From a checkpoint of a small transformer trained on Wikipedia: a variant of Adam for these matrices.
MLP neurons of a small language model. Each row is named by its layer, matrix (down: output weights) and neuron, and shows model dimensions 48-143. Each number is 128 + 32 x the weight over its row's rms, rounded and kept within 0 to 255. Numbers have three digits each. A neuron's up and down rows have the sign that makes its largest values positive.
A block is one neuron, or neurons of one layer that tend to fire together. After each block is what it responds to, as a language model described it from the Wikipedia text at the highest values.

L11.down23:111070119130188083103050152059133158117120125109161146075164152134219120100118131122124087148118134168126116106174101134168162129137064171165144112161135108142123099115107135155180096111115152129118173203113113117147163086134096135147081079120123142108148137144122164150125154210166084129
L11.down543:131074098097143135113097147156104175108112122093199067080173169113139144097167148100122178120127163084088081124105094096137144171064141082122167076083176168150150141057159113148079139091093100184154129090105171121112141107130135166145099160108125110124125082127081175084089174182154095102
L11.down641:136142139178130118115077164114154134164138141155099147042133124125099070083120135103201107172162109133136165157073154137175167099144126060115196164215138098171180133133109112159144125119164148075191127116122165145188111115170142134137121110059140182133105183119063135192112103076110161131
L11.down1000:126121141131151167095109179131091096171119159162112221099171092153179172152154161056094096121114120129142101106093111136084128144083199112134099213175142085118126131120130158181168114073175165112178114134107168138145114133051123163095141085085144160120125049090103102095124117106175182128
Responds to: Word-initial sp/pl fragments

L15.down443:077142123114128121159133156176053094169114108141128107102061126124076119115091153123125098110100106186158129087092072147086175101138133093128107075110163138124123101123104145144178097150086170154092133130120103087145069147129134153183136142133081211129098140153090061139123158068161109158
Responds to: Word-completing subword pieces

L11.down73:140123111119124114140114154225131143165106136142128119074152095125186226168096132147139110088127127172126150089138127132121171103129149116102126156151194088172175139100144177123119127209133097170138153155122155121132098138151087061101144139218139188144083133086141122105106113089158132102
L11.down95:089170111096133170159112158203097082117150165135071130155140110151103151135154138148101096148206122128137123113085150142104081139065166122171141112117106138126156148172150169152162134160115114163118085110141154120133173138137108117115151112110148134153095118165150056103064124150163138137
L11.down662:088143172109140129097135139113171155157125132104130116137139091160053037077185166093081197138120082128075126104152124117092125162097095114192115041094188186121081077134136103105141158093105035165187114150109163130119117147139132087140111121145112153105086093122060113144121089091135124152
L11.down1091:170078114107126126099117151197152085133136148177117065125112077113043199103130133157152088145133084172075096126152119106110073105161080156085118165112121149152041147067128108122104197140089191108091131110114106133130115098081144113105126128160123120121133164152136109152138132156146163103
Responds to: Linking prepositions after phrases

L15.down324:151099113102098142125106113134126098133109112125126129133173117107068104136143085146000124114128081111130126103132130127114146081138161173152138143107135165121138082121146118096123144154136155109112142132175146099134118122130129168141150105093171116132126129120165108115114133105184123133
Responds to: Verb endings and particles

L7.down52:113150134180059076100128163122099118149089164141078148134115162206089102145113147106161103075136085108131094152127072168085137111081111118168135099139188133116126119162156111137101147100145106142176138100097135112168174120114131141150177136129136108072148128121110097111100157129080126126
L7.down74:081077099135086032134111160112083143148159110151106067106086088113145158127176117136078173188072192110128161123121142108124049116037092151111094116124131104192136173175094121123062164158122151122122108118132083062133150142101093134128186084078132119187089083143148127078143159101132122154
L7.down170:084113135149132136107112139116161134129133119081152165090106096035133172154134089161168124107054163097149142162118101115139079121121144075121067076117130178113096043160155143141163148135167100117089080117122160142136118164140176146181154130192112159121113070125118130139135150102090084108
L7.down200:129086158134079159164128137158139204136130151163130188087074109122117141118121127149143120118143080102161180156095127068125079180094097112055180132057143049109138134169137088200145146105139106134079157129179180119170128066097122109142079156111100096142164111176134137145130116136099127130
L7.down374:122158155132122179145142121174183097153131098112147123146117140119077111111102133123139125180181139157127113067159126089168079131105161119131140170144144181117153095207103133156145176137130117058151105198136162151098054126152155088113114156134135117084120122158069134100105141154174164128
L7.down405:139058172109122083161163068147097106114161099126088164081103037094150092185114135125168107075116125184080143094139125112105139093080152084180134156132118158169151147107170100151168176117162133075136113162091183165111167116126128070124122088111090104110144163065089139122121083164182156085
L7.down455:156148155082092197104175074141136147087128127087134111129146205152091106101187197143134134133175139117100151194127124144141119105121149135112102160098083131166119170123137083197109112100124112145133076168207144195157127076119110128108123148108116150175174165102174098100097172137110109159
L7.down474:166135108135123126149086088106103089102172120150102134097100166105150132100189097117151136114136093117128101066108117111156134126123091104122142162138165149169127057142115142137089114123134041129165105109189105089092126133099116140116130207121111090143153159117130159096107122099148072107
L7.down622:127068119154093072187185161146086124142136138163131084114128142028057156129125110148133152110135139133145134080093137150159102147111120137125154112165117172070132116136121154185157115175090125131190122100103066127089120096122100105066119128118144095109145121100132039157144085106081094173
L7.down645:152158141064131128109095167168122187222102158150104152179117118132172119163158099072169105107070080140126189062113108092160122102202117127095171115162163132087102093111111135129209173119076203126187151153041116100134151159170160105111103125145150157118136126162109100128135161129134068107
L7.down694:162125159175120131077138118143169125100118107179161131154108122123189134103097171112176178070177151189130122131121098135064133126135111152158171129164160089110136110145145149148154157127087090131145118070118112212084083097095159133173121105119157116147143147087112157133132217092085085145
L7.down793:181126114128178111149168177184134120131160148139182136141157113115138114151143145111169079131105111106141192160156127150159143175100091147114153157118109205125115094124101111145165113102126203163144157113087097131105108134111078109122094166110124126114162180119116104162179152174206103132
L7.down853:216157064102142078120131133131149054121159130099113115083142107133167134129126101113132106112114068109093170124103107102046124152090152102118150112113136125100115104184153095141108162118129022181149089120180166199115094142150138159185174126100152151144113103145176177130141126120138100105
L7.down905:103180095142093171161099150135182139127122095124188106158044138146122127119114136094166133160191072108117140064101118109122159100105109134096113093096156160131172182095079106168095109086109167143150116117086114196122157109114098122130152100124103111149142169084151141139126204156185212166
L7.down917:100118153163131140148168070070149177073117164172111064118160109093101120145162162125133167150106109104112100137091166120192187089120080193078154140158134103133120164154103103100058166124142118120100078160108079125087104100165051124133113172067148118106165098075074137086163084051131154158
L7.down990:083177116098118127119126127126143097167098122146175128134077127100204114124171169107149110220104089119071066129144166149161166135103185079119130145174109107127135150110163171153198171143105122098118123097157172146102146072132135149119115160078122095112131115100132133122129176118151167130
Responds to: Word-completing subword pieces

L7.down264:185079183146132133119165110107199147103090142123098131202127182134095123096211142128100183092108186111109122133153116165099133102136138159152136144174107106142123155067136125176099128112077116157142095103162140080098116160128079094117108169051150123147140140136130169093072132106138103204
L7.down274:137144101151189154164121138143099085129157141127148075163120110142101080138196145101069140116135133150111100161101149117206156158125187155107102101107164124147107080156098128116094134179123125144116091092132084170137140121150135147110077100124121118122163140143093099131164061109136108200
L7.down305:047115091111204145110098142132173120142138079045155180126125147178121132145129051134144119201131135107157096185096137109127176143093118150069092128144114148121129111189104091085108154085108190160185129147131128134126129175136162153114166187112154119102099121104154119143063149133107132062
L7.down327:211182159190164152084080171156074130167098101131089102142139119109139129095112111177062131083117138106155132135185167150136101120147170059170124145108154159110158119085175164101143100092106130154135177149126174105137091129158142147101173133097098132127138119110171132107168168168149219119
L7.down499:142126145105146123093187166147157128145125118108116147060125113085085089064110178107189099077160155104123112136163116162103127149154182170140150142142058083138134198118218096150154103127117125134130138127101130199135118139139119151170085116094131087157134131118198102095108141122142148102
L7.down508:151079115125189088164131112156147130101099096114118155122199134180139153120109128177136137158146127173132107147115165145120166077124111107196089108111134054105107152136140146128093162108115157144109096113161119108150155176117108101191159176106132133118082100143211148115132126092104196153
L7.down509:138052082086117089157063151145124183108099175103128137165069129154162153095175145134161066087160122123158156100129117129090126183171124085153142176153148151132117141154102105121165193142132143058149160168137178099131072114115135087157118083097152156155078107105117123106145150177123113154
L7.down567:141084138128158106123076154096122178104112121116169109124155157141130094159097141103107134128105149117069176177153097122180127074095136125105108139125128179145078155104052186179158111103123153126065180118103080069150154204138129096141129131105101106171075135107093085128149175157144142147
L7.down579:163161161162141155101124105087108104194052160096166100138144159156121148137145150146114183110098092140186159162111175170132107108122113109145148135104110165106146121061144091063138135099113077174108156173174162127140083108128096155092133160180123089123075131158099151138142140117159096109
L7.down659:210213172165107173149087139172144111145120064127179089152121081120158109121191133127131159126088196149148162158153097120121126153162202195117111104103111081133141181124171122083165109078104099177126082114075115123129121082152039140083105158142105185121145142147147108044100140151157149095
L7.down664:118144159112098142122158107116144117154111122101186169157127155117116148117183083156174088075134145150125163098161102104051152123055099127134094100121091163135148159148064084138144130138039161124192127173141164084097120148164113185073143173130139169129051164174175145139106177170094117178
L7.down729:133092155133087128114126155123102139132126160130114142140139135127013165169129124134150081145112109088149058126140070147137091184124142132160166119100116169123124095196107189118098145154150169136097133120099115136129185097160122104107147106141117103134150105058119095113136050096209092143
L7.down782:185125147131160195155123155138136102102115149096171151134187161138089124109126125087109131111132167161070125156180106098159158063133106135131096149161145151087108124159163158141093124078132118122099166135093174049112079156098121110163117176143109117169174114100158155123173147104216101115
L7.down934:159188176166141171104128133146157122145110103118142098143156118143049130144124138122113149098141127096103086175169107089108125110119156183122206168171097132134151163133171157129163123122143129141118141099085122110112143120132155116172140123067069165215128157143130140135148117151180149159
L7.down1117:140134088117071161107111175207081135091162111084127171102132096149123144136106099159083185147162158121103132155164141155121095116143162138170161132139187148120087132080168072097105130120080154158171067127167180210076143071107083148101158190160156112163159149117130155110206188169092080060
L7.down1135:093138158113116109131078149114045117114158107121119122169149127124108146078111172134115125120202175193075083085073132104140112085087100124145121107148146109101114127146079140106080089143081131205183103180129157133120154107198140137158158118135111058128140179104119156112116085132128125114
Responds to: Due to and connectives